{"hidden_size": 256, "init_std_down": 0.0, "lr_mult_o": 4.0, "dataset": "wikipedia_en"}
MLP neurons of a small language model. Each row is named by its layer, matrix (gate and up: input weights) and neuron, and shows model dimensions 0-255. Each number is 128 + 32 x the weight over its row's rms, rounded and kept within 0 to 255. Numbers have three digits each. A neuron's up and down rows have the sign that makes its largest values positive.
Before each neuron's rows, "fires on" lists the tokens most often at its 100 highest values on Wikipedia text that the model never trained on.

fires on: "- ", "I ", "– ", "; ", "= ", "— "
L2.gate488:121129153124116138125133188119113114127073152157097128091111096100130116110166079081066144075104123094139139154122118135120128106084070110117121074067080144090132126166090121099117121155162055205144117125139138208129125066108147135113115121108093156135140125175130113121176138081149071171110125144136113088122152119063132121139157105108117088081100061059132088119116144169095154168143141128138079169160146126189146105141076111086138182096139117077126134127075092107096056113090126160131073173145081090120194130095118145090149092077126100138114117154150174185122146108138115153139091104079159175112144140139152116111107147075068205170125138069185158179161135156115102135151150174176071102080116171086128197081144127144098091153111125122102067121127091133165158128119085
L2.up488:129123122112167159134108178109168126157079023132113092154111077132132122143107063115095091141022088114155078151147139135148169124104125157083109125093086142089160211139083132132146102143122149145135073178140101169153107147149142149103121146132178126138136132079147169113153139136161129170166077213151098107114133113148116120090133081171142131091107108068128093106153092184105122122135137140113122151114116161087114162151114139125100128075073108132083181147075080106078130177119126119150130195127151148147143103089087123086150101133142103123099139126154163182143176111139130155102137155075085172069185115088188108120168193134087118083173094182198097186149133183141136142110123159129086100156142131105158168142115100146100193159122111079109086149143135129156125128128043

fires on: "he", ",", "-", "th", "ra", "Se"
L2.gate564:135119129166129125153137123130097097143118151061109119144070127100087097129089045124145134169133145132178113120107100176167114100165125132172200123090103205139191093103155122176194144070091072131205150121094095165085126099093127162145050092123127111116112093100099104158123137171180102086140164124118134122139132073125139127138119113158076110155117126085183135178158104108129110109082121192143116152148145083152121153131134156101133117111139170156200130137133158119071145135060169170109118208103119123163121168182126146145134096191089087127127124136114123154139130134196097139125117083108125137155162147104128126117113162133086083167125098159120113110132170071075079103152184119137193164077143107066100146148104156146097189071088155117069154137110184112109092162138182
L2.up564:083106134166071128129121148154147082142122109121075104115101156138114093114098141117187092162144125209165097120075081137143065123154098133225168149128128197116128114174163115149180111116105066098112105138099122125124148169098126135182042109111143112125056088053142088182103091137117114138168132124106116102178151153150145145094149153106080148152138131141151181196165111160137102139094115136153123139182163138128125116182096143150106152113148154115158101080161167145080180091116176165116122150119171119173121152142162203167100086127122099132166112119080148159188110121202180115082132126088126106152132097160169188154122144115101123189141072121186101119140150132102077088130173147120148116092127104073118100113126123132093162102050194159112134117110167118118083128091147

fires on: "% ", "per", "With"
L3.gate770:077132096090130134152118136169092186138128110145153126166150156142118162070142121114113086133152156190079096120139174154083145147173136178140141071100176111183144112075111116160132183138152190161130135098149172124140135096198068124182112156149164112142107130143167161092187111099132133140158109133103144187094164151139172167139083096121137129070088085129206060061092164132161134103126161142164158131117143093146096084152090135200147100153116159121073113156151129158138143062125129135131080169126126157095133103158191132171109120159119122117115092116139098175143162108080118169098091125188161169132081171175090072125130185088165101144136151166138176162150176107170142072117098079083129120157147144134184131114060129079108149091086109120136128181145088118165169154149126
L3.up770:100137172122166147149106175106128033086128137139183098080139132107080035177139143149166151135131134165103128135179101128067133179108169122128161139116105120170113101126101129133068157134170177084149118133157102134134169068129120130075151168195077158101151049113130183118149102145070090132100132115092209140124110116113136137156084133131079146139111190126105111129133134179117120149095101121136153132112109151131126119107128078097122093127160118098147048116156125127157106149114164108077103139113126117112147065140128089160155170170116150088106131077152109097147156098114096134162138138140097140099151119146163178143128105102180189107099086134136110079105087090173076102084092106070052134127206159156106140179153106103118192077111124153161139114169124161138169132217078

fires on: ". ", "\n  ", "==", "\n", ":", "- "
L2.gate887:120136070172108071142160163119106059099053130133146102188104150172109113113093161196131122183107062142126118165174110155122096125175107155101127116081121112106095134087154092107091164223140118119152128124131205101135150119110097148134149150104104157128133109111105113196075189138162153131179088143110133105156107103059145096071180170089111120153092102146108136180110129092147142135081086175198079177143109141137151143119185126061148151136128124112160089103168137196144159135175133123074139109107159164081132112102141140097089148117116087123136134173116127152092085122099147174137165172142095142126142138200059112138192140179149175077163138201122107139142107107115160169166111103182138097152156084199106140167106119161135154105118150104113129127149102117141157152152148
L2.up887:093114138160136038127128153116113100133106119120122116193102129147175109119092148144155082151153121147132147098180125149102177137124144105129078052090138117126095170119179105131137159207125131130149101182144192130152168091116064131160171160139153154122130152142115127178110182091138152112194063154061189123130075085096061073125163197109107126144085071106101129141142130112124098153111066177122075170138141126159181117144191125136126149148145128097101152069130134143180126164193119184097137149140175140106170096094152132139116114129095082175147135184115156161083072123096145153102162192130116145108122148142119134138114062161173162058180138160141120152102064121130162092158102089137102068119135125128137109152129090139124126162107105135143120151182102152187190125105166

fires on: "===", "==", "- ", ". ", "0 "
L2.gate195:153117121117132085118160145143105110154148157169114091147116094103128103163141143088159106099102127139123129150143077173100117088151107128196208138077124155109103131124163049133188139153152106073146132076073128169134121130072134086127171103159149102085089102114119159134128166143122132162131074053126116074108147080090145085144122174133124133132119139116140105149096086128119122103146037117139154119156114066120202176080192168107109177142129129162085126144141164120125114142112101063124112153102103176145151088097081125129111118156111179088194126109130152085048101116067191100101096206142096167159121164129146136150112125158110109106094180103061152182094108119124139124153079135106129144140113097110113115151124144090119182115176107094241161125134201103171124102147125
L2.up195:082117162143097088135168136112170140109151085122101117155093121122154116124087135118141107135123135117117172096141146092066124099059093142148146126180139101178110119123089156119117205131094109112132142092101119120109135184105132085127121181093164189072131126169123120144111084156125118046132130062179177097113129050124109121144125141099135132137139143146123068129116068180102102096164146121132185174168170117132124117089118171130176164109086142141105106124105165175114108099132110108149104113113132187166139082140091169080090128165096141118166101151153136154089105161089141135176088117165097195110135161118087165123101095153156151069080106178086107127075109059113238109184081121077116178195149103129152160158149088114088155126180168151143102106154088156080113156122065

fires on: "% ", "ab", "r", "j", "l", "mp"
L3.gate446:136096116057148154170110110161110088142080096121205170119164107111066110092138131160105175102091155181085125140150159120137129137064178144178126096124098193115201169115107088151197087072168103139134108115158173121080178104109153125105145105074093114136100097111103144105100122087177109105112060112123134116164086157108150090119087187139135141120084117136121134104175087145076159141075126152094154166128179131122124163129127152155142100105144173104115092130165061079100176124071125172118132199167112183118121095134123105120087149136166099145158135127152131121152102155080163174101142132109101124126137147123113148139076141070121167155156166080091163122118116089101113135097137176065125192133056118129110130177082180146167123096116071104183086083114144126178154079114087
L3.up446:110131193141082165137153132103120136106127118148147149108165110070100137108160087198089102125100151143081119156126127182166091084158150153231095148144073072104102128091095153119145042094143113153114141165104119193080132097121094121136197142154134128138063054110152142188120111125092069104175128119132093125083122092143120127129110114164083070115139169107108156111141133109146104110148104120086181106105169170065131148097121164136111128140127148061130095088135112087126086101121128103166129156119131165085108146146154159116153142069102133110118147104159092117171081156050095085157127124149084155132185129124172145136075138115181136147195138150158201139111138098129112166116130122090142151141156107205114165163106132129143187156068074099169062145185141128153126090153088

fires on: "two ", "one ", "1 "
L2.gate772:140193152163118087101141150077101126118136138119115133138123172161119103111168073110109116155120152139183126088164105187104165060142069158156094117140125164070138124131105107104102069115039132188077150168128128122142174123107081066121181114153184147128120117141140169141142153161142130130126182145088152044156132135189145088091093167135164131085107128082138091128109118165106120111116138142155141097197141122106184074150080116119126175158104082099139097095093131154166128111067192154115149169117162152132138146122112176133118152102092124088106147198119182116116162167128108127180157126120152140083156184116076127104129106123098164064146142140146175131166212141124097078118109147162099064116185082106100114147175145082146136192156167068123091163116117121153095082095121
L2.up772:149134113164181163102145106129164142102122166124135119189125136130109172146091145160133120157106156106143111176141090139115070061171073146079112130107116139095112154114110158141072095134138157114132117110123123124121143081150133131089116103153111097124166149092113102121154148131207162171151117158094091070125234126126161080128088088166128115086155103104125146190076135162125130129137073130124136141087165172147150086101121178114135164174182124156118167149117184173123095130152154147112161153159137120144160117124097106142158067101102099138166107167167203118096139133159203142160164106121135173136183150125112145139088140164138135069142235108099189099200181082158127116112167032088179121126122114136123154086159098155168106062107148146123148124167085165123158152167062

fires on: "e", "1", "en", "on", "a", "-"
L2.gate618:091108165170104135123160092137112197093125140143112131063172085127113120080098162160146125116145111104117131153149158106161092121090112127084096154073061208138083118127075150105147052024148141129134097121136127181078135090140162121126139177115136124137126112123123160190074137048096127124139119144159090127153125186132084168141161213092108138089186152129140108099082162147157186120159063162169150130160137172133127157171079154162118100142132097135104125161125146107172168128152122217095121151121089131115114103117070154175095069128150122096159166167158123125084100068100159179117160106103169110159079112126168119148175154151145155087142105124093151065117092124119148130129147121148172149145139187093122088115170134179139135103136184145182158110082122165133081113115136
L2.up618:166189120171175186145131176163093148163057115120126137149122120101149169135115123104132112148129162105169143113097110110151059133131143164182135161152137120136075143158124134116114064154118104135160201112172126149138097124072147113100044124166097119138092185089097098105136129124113168117151088145208130099158173109132176074109100121122141195147145071105111154146133118098093188144177142163133114103097192102122116124064107080109110098138090135133078123124170163209176121158149100070072113185109152154184162096177176096121098182146111091135117155139136139106081083127096122153082143119143085151172158132178162136120161082128089103192108165148074159139122101123125154150133115121102191124191086082117147089128184177160127091145071150120085144121114088104106153109114134

fires on: "K", "Kil", "er"
L2.gate1021:131130163158080132116116153162171147126153185110096136127122146154165107123101148169112160118154130165127117135147116205123131140121176054095147127098043161121150107134145153152150097102134116095159067103077172174135152117108118116149226121118148129085176074108087164117122100107104125149062166084114156119151083098122108144093144149111121089139149187206133073152141121145157128133140061091153148206128150114110124079102059186174158119065138116146105102145103102070118079115159043140123123118127125107153123163120123150156128151157128066119129144142163096188132116162143101187127183075076147160172076130135119140195077112176182156128138122135122147149110134144130161142067160132169078149129143151141145034153133161054102149101177185135150150163116107128129118140128136
L2.up1021:142168120156156157118105140142101103098135163109117048114147103209082173176100124191132104141135098156134111112163139111135081137153135149183122178138079103169141139135107140148120065122108141102141181151152122146193137112132114158116149173119159136159121129135094186117107154059066122143159129143146148136135063113184144107078089111107112141082143111183150090170132144136101106113091194136167117134151157101146154162105115116158125073138161099118135107110096126072085163122135159077197113150111129159110147167201131180114171120094115086081089099075142130046085090128191130138136115110148111110134129137133148132112135123046072167112126147129073120087081092127191137071164164102176091125193082066141085140106114097048160159138106151125127088097182175132103150142145083

fires on: "- ", "– ", "ach", "ag"
L3.gate183:159170133122148215107086117101111120121135136195103123169079120147147167173110092115087122121102107139097114161091175185151129173108162136073150000120176112135057098081113106107103116151114139158158115126229123127107103147110145100130159114161147143150115107065111113121125157154171136135160171148168182101127154149113129118188112117099053123124105077066111114127157128056134066138066111077113168152053114163160094151110084118136082126074141144169112135153154110128100135143086159153094029116111136128153144080139109144071138122085096166051082099121084143118152152143152185128141102099116075108088122149124151129098071159100124109098162143152109066146157161173119135171094143101073133148099132108117150114118142131138121150101113125077137125098114114159137141156121106
L3.up183:073106166085133108084113114150126132143156115107152094132142135188111082107124129108102121136119162088106143120145175149182089152166128130148102175114113102107139130147059163076111150133154094155111077107177112154087092122033140120124064127086080100142137119072145157097164118155103022123090118130100149101087087106178129113144106097140042151127141139119147100084125148174082082116141117155157131124148115128153110153071117135126160175115155112091158101117152122096122112093167066142136104205139083050102108130146122232162162167121114105170136192147144155176138070103182168126068095087174094123119090136148076167080076136076113140124121087125145099149118117130159122158199119131122144059150134131065172124170103131118142152108155192141108109113121124143119159091094126

fires on: ". ", "\n", "). "
L2.gate179:118126116159118105179161062204141111065094138167065086113145124155101164142169145148145151105131172116093092128102140085123115130139141162092142146130127136099140124129167151168114132129141165074072163140100133146188085086073184163138119092121118117105103061118120135154075093182132072188138139095128126082127127122091106118105144125158113139097120162137099140156149124093118138089095142101119144120153136149037211163106119155132091178108183132118211140140154139120191140162098161096140095067161132162205136159137113095113114101160136107130162134085117138136118130121092176135148105144174139137112083187162138165155118126107129122030164169181092123142145192117103074168091130160184145141114066088137129077144188102110107096133190122077153154073097182105152132088128100
L2.up179:071084097044104075108120077088086094112150109104161121055113127089198146141124127120147108104099171122160089103171134125099106175145143135171118107148044159170137147134117127107098125105123191125142128153119146077105169128103107101109141123180148117131081142154114145164130148129148171097116110151143193117123138144190116172103096154095141185159084147137117127102112199140159087098099124176149142117130194077135130123110134123197133164122105129162081133077152126158102124182100154115174152115162152149156095113109158088123027087123114074088107107187102173120140054163114078130123129116127163152118148147168148134125091110082177172118089120162106094038155170076115196165119102124064111082143116049099150129128106111102132116123151118122138116091164113089104181105166129

fires on: "\n", "- ", "by", "|"
L2.gate658:105076130113118105081156129084050101098088137135129140154145114114126088115147105109125155122102083139109135156113126176134138106158117148153096126126102105106158131094170132165115100166056098100134139173135136154189094164115107146143156124116123119135130181163166179115121115167220132172156138125132164116110129079136138119125125138124095091145132076090140073106110128131099132125152126134080159184072138113098105114162150098087139129067113165118154224122161098124124103144118065091105134133172133183071148072122156133000081155134041109059182165146137092120123114124108138175119122194136058142144157121112101137118172105115072097039165143138130117172190098181159170066166141176128127088165151126115131121147118081149130131140083097166128123120092138156143158116178173
L2.up658:146148082115151126081085159146102120088113170127093107147106089124074069125124135115132155133142152103175092098143165126090146088138110162136131141148140111139171168134134135121112140113185138112193120149132143168166108066184114122118072146075149098202079152193097125141095122115128073125158226113122138108103097102072183104148075160118115125114065096069199166154153124103139117137151115160144181119058030149147134121110075157125069109108116107155160140107152129147151132165170120114120124113162170174107110152083102080103146135178135124081098144190157094136108115128171126148145105206163098136173094121116125121133169117099130160072160124167119125148086163161120130076119104081136170069096081122128147086181120188068099160108133082143208115128164161098107143123107147

fires on: "| ", "; ", ". "
L3.gate581:147252193111093099146196172135124095109146102078072108143108116122140155106066154138136104093076160107123105150150158158084160113143138122089088148198154159121172184075080120118133114205169117146140144184069125131109115146071119127092176108131100189130099081182131106155114126105103118145170153135097166142197112131149159120156133077120134138153064103117090166091130140160160112171084176130131116120119180084139145114111150124141144130159138089173134127107108069068118132136129099109144102095222129160119095167126138125095073084110147140163134148176098186142171144144157157124107100138100154153105157096112189072166150080115116143139185109109100094124127131096164141151115110125094113081133091087187131112102137120158067135132109154099111073152146104134082131204122089
L3.up581:186114119104105067127127116133143081110074075067150112121158085125138115110098120103188123181082089069118113134143175136119110100200151111085126162133105146100147133105121174136113114109098160157140137160136142143134092162137153151122152132133036143073169169124094125172113153167106164150120111122131136109113108107171143115115185137127208154176092105140096133072194138152164124126096180172163143143177114098117154078141141096165175179111154080099160150119111178108123089094147095093131125117134103108091147072144138119129094041106086086092131086169103223158154078082182057194079138062169172134130120153131119110155167152120160105105100112095140060098146084150118134117175133094113134113129107138156105113152176071138172122121138136169111076110088161137096154169132091

fires on: "–", "-", "ine ", "ar "
L2.gate860:141113147113122124157163121173096094170120107113113119100103060165173169098155096102115108115173140097084136143102101126138167123111222205102136090145089109097141119111123152157137094089122085155070096158090159160099165099138162112158099171107111086150158146171118146109136148106164090112123126134090251105138094078165101130155125113137115165164151166094181106170155166164114128125079147150128159116160144157091120181145170149132152061090196100107150050127148150187113126119097109085116111132139144117155119126155118207097114102093105112176130137131147184089114134142123126178152111154141157157104088151195084118204135095114139148156158152112123100094131109070140148153068088177155106157083159113179116113146146144137143184058122046125138155186147089109110108164139093
L2.up860:107115130143165090130142090150130084096126168083139162138097131140150102129091160048139077117155132101155105082142137184173161157149212161121141091226148076088148167117090140103105100174129120129149130074191171135150109108136137143092148111143067116142150144165121114173127130136119159123161127111178088098162127124126152100140182148154116118136137172120070139150150107141174128126114122072124138124164114129134098092095082105069138173114116077119075208133139159131111191150103150106103132222129113120120165120125191148113152120178155113118124129100171174125106120124088149123201103255123125140100104156083184118138145131094147138090168080130108096113136152114134112147050112132096132098063106125150134085204145129152154141107111054117097187125159122150134121095121127

fires on: ", ", "–", "-", "up "
L2.gate360:059087099087138152138151120149190127168112108169138171154085116109159079085114118089125132129146120145136124141132084222116109138100167142143125140124121170080069103056183126072123114108138121135138079124173158137141167125107123087172095161106123107135138144184170094095157130167152125099147115118105147137193097124174124089117140169115121100165121110124133086163164151099151105120109129167165151100132097112175161072080124101112093111109200132088131065132138153096157168104141132100174117154097140088181120180190142090124128112126064081134105158128109151150164165140046130139142091106090158150122096120075128069040133093161137066155091111126119140104150103144156087154109056132146107117143142072116112144105175094165054154122116149165080218176065147119100103159113099
L2.up360:168122117113146108118131115103165140099104170098185123138167124117176149095156140053146131124137125104182127130095088130097191148099129155203147113128115114109125026190128059063115172159174178133154103176154067186128125120133077123116111107146096112102107132119113129101176140152134122114160167151114178181108116083099119169143115102177154105119135095119151114101131101059111101173070135091103164150158122102104168078142101112128140148135156079127168108151113136149144164101121122077090156144086158093101094124134175056127161123161112110097112128151138113097109136091073142167150153130134200180170116163083086183104133117127183095112088164084065149083125079127114089108153099112157139122075110192126167121124144151174090157142109076170058095134123072054159091156135113

fires on: "end", "in", "t", "ș", "ept", "ess"
L3.gate345:164121161139065105114152088155158140137111129110115149118142119129127133142130127123064168093135136169134186055135135115175101131147170114166167123092131130135090098125150100135129089174125086151062130111087125087164171169109091087126143111115150114118097148145135163170123102118104109118156135153101121139182109132070116189157158119126183145097151183136128144125096155061161111160087080117148065136135154153103119154131227113073118142074165163136143099086149157115100116128181184079167126150070106084152142148129127134096190101159124164080149091150112139178161115118183116096153068124192127075133125111196167078128155108135129109130100147180154070098139161105177135150169069111156096036088117093068129114122057129141138135156066097096133154097065116115121190139077103
L3.up345:117144144067128061116197163104123097127080182127160185134093158112151120117047120144138127147152072184128172126145105095083116155091174143203136183144161139096125144099123088104114166135141066171149111142145148139148150168113099152088108141133109131142124169138126130176098161151148127156154123175142123153249060069055147104152156187126045121096132136137099133133148170164153155157160147072136111144107071074170106079068110091110094052132124120109125094133116114147093112135083153085159082080123099137114124143162159097133149113100144104130133132125145103126124097152154097124102159144131111111144152127164109119108185139105136107145056094117124167109095136128114186130150199159152154065132156128127106126162133112171153148103161122089199080067101105056132105098105148

fires on: "er", "ir", "im", "un", "ul", "ag"
L3.gate94:111155169159103117131122151061106102085142130142125159125117162119146159152166077215130158093143183095095132104102112186127117208150138118143116151097126109062100132122057145066162162184132134126113107106144191159150132130106123136159161131153185192192105106112157194103152087101114137133115156111124057122148069115132096128141170130089097129119108168137121230164115190053172125118138130119166099152080163094071124158138149119121133127111111119117161131145172077174147151148101097122161091084203143146172115109146173157089119145161090087084163137136111114115178122088181170104088167153163140125180125113162152131160122121101146110156138113185148097167124110112125150106064138101123137123175063154116147128108105119100125097108134163116093147177187151117123095200145204
L3.up94:082125100099124165097062169106084140085130117153088117128103132109095158091179129134082127079119133066146139120147130107108166108181126132193170098067098095159084134087112128154122086121100103141124164107137159176102118099105150160099168086184133072119155102119090099129133074111148068164156152108182179161174134121099082110181111150151082144093103052137181128100042154117143146094109098154146165121164196116103158156097128123133147069112153066140175124180113138121130125143115142089105114113119138118130128065107054184103101111141113124130117093136106071038089103139109117119143117115129163125118177211169142092135103141052113112143119131163090108168137149131131139176100160152131132161153135076125144099127120165079031126132191105118105136069089095111115134104148164

fires on: ". ", ".", "\n\n", "\n"
L3.gate365:102123100174168163139137208138170133161109110157150170169104143128064137098144159059148102115145110086222105138071141124156074123153100133114159110116098073093116120153149165150101124088130143154095160155105098080138145066149092077117103148152255139088153080094127054174096175173109186149150152122185105073145192124133082148101038101137121122124089149142100151131127142096109130145117124061123096076065138125143167185102149116177101103133147137161115120108112133139110160169125130149181092119111094171131107145118118129137078176091138121110109104192080141137085125113070112089126120136102112115111168104141140186152159149125119112128182134081073126158118123127143133144143147090148162130146127102084175124147139145110128159142120088092126085175129165171155130170066096
L3.up365:175166110156169118127121200130153120168133073174176149182127118095088169090138108096089105094130135090202125151088131101160096115139122128129178136130097073085143109142165150140114150128113113140138156120120112040144189091119100127118071110142255121115125156115107091142118189180134166164164143122155123062098151163147114175162031127117101153133097129130101134151151150136087140135065115115098083109112142153168178115127139103174094115128171152169138127066090132150112155159143133178189117142111092176129134139120119144161125143128126160099081090205084117128102106109068104111120154168106121110147202092161194184161160133115113121125176166091126150116111140119156116098133097105106150157137151105150118179138115108083087170140145136058108101121114164183150138185079076

fires on: "."
L3.gate432:150146125154161117163102111118130237105167134119104152138135171085134148141180081151076128094099139160159142135123096152121104131147116156114173030123141197168063155083131089093097114133156166172101141161136103094100131095161182055133113101089120112116076072074115111150119192125124119150075102147150119113130164151140133134172104089081074127107123051100105067154104089116142078176120118118109129107105108185138132146112073107177101119150132155133096167091090149132165162152107134136146062099099175149143155113137087130109102176077114187116096088178131165111106129079038130108083139147146115152119126153176132184150105156130179125119119191119162110158099143125162137152129150135139167209146122143123085171130112155135069185167109102107147090136109128102169098164184127
L3.up432:116150087087156141134130133140067112134099162151111110091076109084140125119156146136076132111135108173145108098119193164067130177180114150068141120139153133134214130098095145126136163104098172145158125159163098116134165081105135165129123077153138180111116103087116157157117193139102156129134180172125112133145191102092191117145148091072130181108102112177095091115144154118206158204127156142133107109081105237131159121125055164081098072136126141124139109132075164196090107114144196126178075139133114155124131161122126118122119205098157169079113119082114173118114151126110132125111089125102156110116084136185170130184129216115106140107165144130114144099099081062120076133114142114146147108127153126154102159068117149136085141133084088090111119136089129137184146116171123

fires on: "-", "id", "ste", "ond", "on"
L3.gate100:157159131117130153102113130124077064122138113144111108105137123150152089116121134159142095098101162119113142169100113170186127105190052190012153153170098175078067131081120098151165116137153142103100145109148118121120105104119141107167164079173089140144129128134076118173133149138183055162212091080125122115143211111124130107100096179143114111102190107077122141125126076120140132131143117106132131064197140177159179159074099124150093107125123139067153141122127138154125145158132084095137146102130113094090174113094119145150125094108141078195095152134098120128086064095104154155062118182128116125113152105058108133153096143145132166135173112137128094139080122158076154155085187071136082121152147176146135125110131126159140107184143131089103165143142086158098084062165123
L3.up100:126078149060111100141140107170120164134122112144169126153121085171150154143168044168115163161177136101132153094120098155192100169130137112118115190153125173134138081125113115153114062110151130160129131134104118169090103143135191127137164175132107173118109157118129123113094156137085150110108111068178133111067117138123066086164147194120156123192155111106024110130146094118121168134152150089144144090174201106107116121076094143132112146155135130115123092152123141141145193157016080119129177196093091131135168189136143192073096094122144151164073091135159130096171109130103108146075084139151127168120131098145112157133144132112095121164137083138123157098127203063136092164195133085143118147117106102136119154103097121103150133169112175100172105124122120147103120056112162

fires on: ",", "–", "h", "ap", "-", "km"
L3.gate468:113148198110132132116162137107102045118089130166149085135058137166082162159132109083144132089144142107144121120072140109145135163139111159151128100161105151135124098167121095139096113101119129133088100099120157180123127151083042162100138167149100129119145145152112117155156132145120120121104124138065128041166087121099063127117073076016171145094116175135143127108177094094152124080064111145123176147128118068143114148133176101100115143040150088133127142123132185162113129066164126089123091171169169147142126147180135153137151111162141132156112118101139151052133183055147105105164147142096087128099129167139124087175150141063127121146146120090162052143124168134139161078132163165123184120139088130151198113124156090113126177120104108127152136167184103135064137125165168
L3.up468:129110183115100137129103162094171120142050121170064097111162145148103127208124121085142167091134126119134118137087132107142097057151163151143125131144110155120090091141119111117108137081147123171091114081133088144133131159097139176143180131108109183172151114066077096175142121144138120123151126160068117134111113164119080118108143057055155124123152087163129163058125106152212153137096081106178141122126129120113157107085123134127143126062135105181096169096184139165038184112139141101175121123211145125116080103141172132058199120136104135139161173091105147065101172127148119158127104173117093106095110120128122056165112146107113155097179103084148069121126136089079135110121103107119206103109130145120171126168126145173120140150102135149146166130137113102065068128136158

fires on: "| ", "- ", "; ", "– ", "1 "
L3.gate283:165156097167140157117120148160119067104116111121082087108050150155118131119077133120057156152118139117085123129142133107122116123111059174056122084181107126085091107117112106119169158085198112112108107115173100140159122165099089093142158130130085135179091171111079161180128102158129087137113106212143144119103097151130113079120134151145116166120152182124086063057159085182120109085133154102098116118148159153151188100157137125154137139187122098123134162160115109102060152136082177144121142106145092178139123142132156159085126139095140207127059136075130143138162136124130188137154099084056163134131170151153169154108131092111100118118168119184129080138156135133127168081108142140132114094129089138085107105097069099133146124067112151066138088138018097134121146169092136
L3.up283:143161134154127078120219099083162133099171118128075162185126129105142092115112103151088094137153145102134129138122104094121175161141128128090175092135132139116162126090129199118126124104110143112128141139161127164042154123128108068067133206150171156078143146108160155109126091081106106083101097157165131064100166099181149160108104076128157191155116138123169132083087109177125081147129195164083104140166177058134081150121127110164105157119162102154146109157066144083083111160127156211078129148080126123139112186112045124063114140148112155167113177204105225130090129146176110144174119094150107117115091104142131123140160109077126157124138115134090120148207101171119092135121132130083098176112087173096150130127111131107134132147121129134116130097131165130152106148129103

fires on: "0 ", "13", "first ", "1 ", "1", "th "
L2.gate55:124117147130122078114133139124135141105158107147122145122149095141166078092113166155063098194111160136103141168235160118111132126119175132138156147118101100171011162114063151111125129119125177140102109100095173110115184141142109092075100151110158130077091113139148097144117143044151052077169125161173182053144194095150123125112111126132115157102114126083108142142086136072145151155118091124167117129133147124142128141154083125126066158145099116134091075085198167079085097133103079175126118104168130141138162102121169145068119135163072083152108079144130142062121146143138156124106128090156129101097085133158103157136157181076138093076118156129127182128110146106099147063116063115160094132174119071112139096166113122117068212114161109146147120147145126134118107120131124
L2.up55:125087146101098104139117127092186100112140120173155102141112098143134106113107127094192170125083147140113183159155149155090079122136065094083113160157132193130094120111068186189114040104073153148094162129096184112073141117139168149176169136125112140053061166122101136091060124101114176107093200140129170136119141111177144090095118155087110119108093173084121099145076138083168128114125080147176082091136144158098131115143110108076112121108104072094128121104130142100159123142124151146113116199108170154138134118170169156053078104088094103126175099128191115134155148106121175189168112106102162166127090119138185130147116067124119124102161130117164139117120156112089131115121082095116087130110123145157102070067166098118164167131180166139125177135136108151184096127163087

fires on: ".", "-", "ay", "y"
L2.gate536:188116075101106157112108147131097118094144147094086153150087145088078136099064082165110134117085144141098146137095079150103134123150092138107162159135132124125076153112100061138098146148138149155138079103117086154134110079156164110153125095090131134202179094123164105165153197084139122093061103184125147068163104113153167125223101130199154180156057116149181135137114201119169109144124125124145112088132089057145191172121102173106120117119162131168096166119130137106057164164121147113096118107137174111129092082143099167118110136104140171164109097144154088145123122142123135091086121175177082159154112167131120121183139161145109128131087178097065107183150113135107076120164123070104143097096114152084113157147114126153191122098153138094208077132117108097168136118159136
L2.up536:202085101077091169108151133067074160124107169083130131122061117112069099100105131156134137173119143123137144104154084189099138160132112149101116155123161095105150148111099076124134142136088193110122134101099081108182115063105134137159171088086097130171216149137134148190132156104099114116054091164128068078128134141075134142234103134144113162174123147148157139113065121147206140140112107117150084136157107082143181159126116173116133110121187122139135114123122164096138174155150146117151091160149149083076085162126116123131108101118186106147083099146127133148137124128156156158094148198138119117131126120172101128204203125126093106211120165095116104155138132117119079150180178080154178081123165118080110132112097108139115077093165108138164105142124108092148152132162122

fires on: "t", "ten", "er", "f", "ing"
L3.gate812:091115213109172130099093090188129157096103128081089134145124127139128150192078165104136129087145154153187099155162130144176084193132110159095132126178029125146131145124120102107090142156170177130109142116123185133126209163139167115069169048176215115162144107148147115135116115117123076154119132090168130138095163135137082150057080154122073099160128146135134153110132109109140100137180122087166109145191137082107118084151160117132131042092025145162155120218140114143122138102113088137120172112081135152114060120134100129117133170146135193153143144134084106122099124136100134103097135117066095150129115103130110135112181146133186127157153124141092193124118144105153148152164142144132080107148129121183172109139094084156094125127102109077111156138150125157118133105100148
L3.up812:125136110159112103135087105186126101108134055123180154125083114149056117180185143070091154145126152154153141148103092162118101121152074172152082103125118151119187173155121140123133110072110109086165122150138141071125125149152134101141122191103166118177115196128131135118165127156148159133145140129124179138149095116166136134112132122151074175079126157112136135138117155056070098105136154144108136095151134158097108125136091127126069114133056122115134143170108139111077115117120094100151077140146105100209201147091149138088107161123162195111180161067170099169096089150094084129206136126157148062141125165108101153149144215091100139129134169124175169095170068112129120197139062112177137162160120153113071096088133136103112166153127147150108092112139124102040092106125121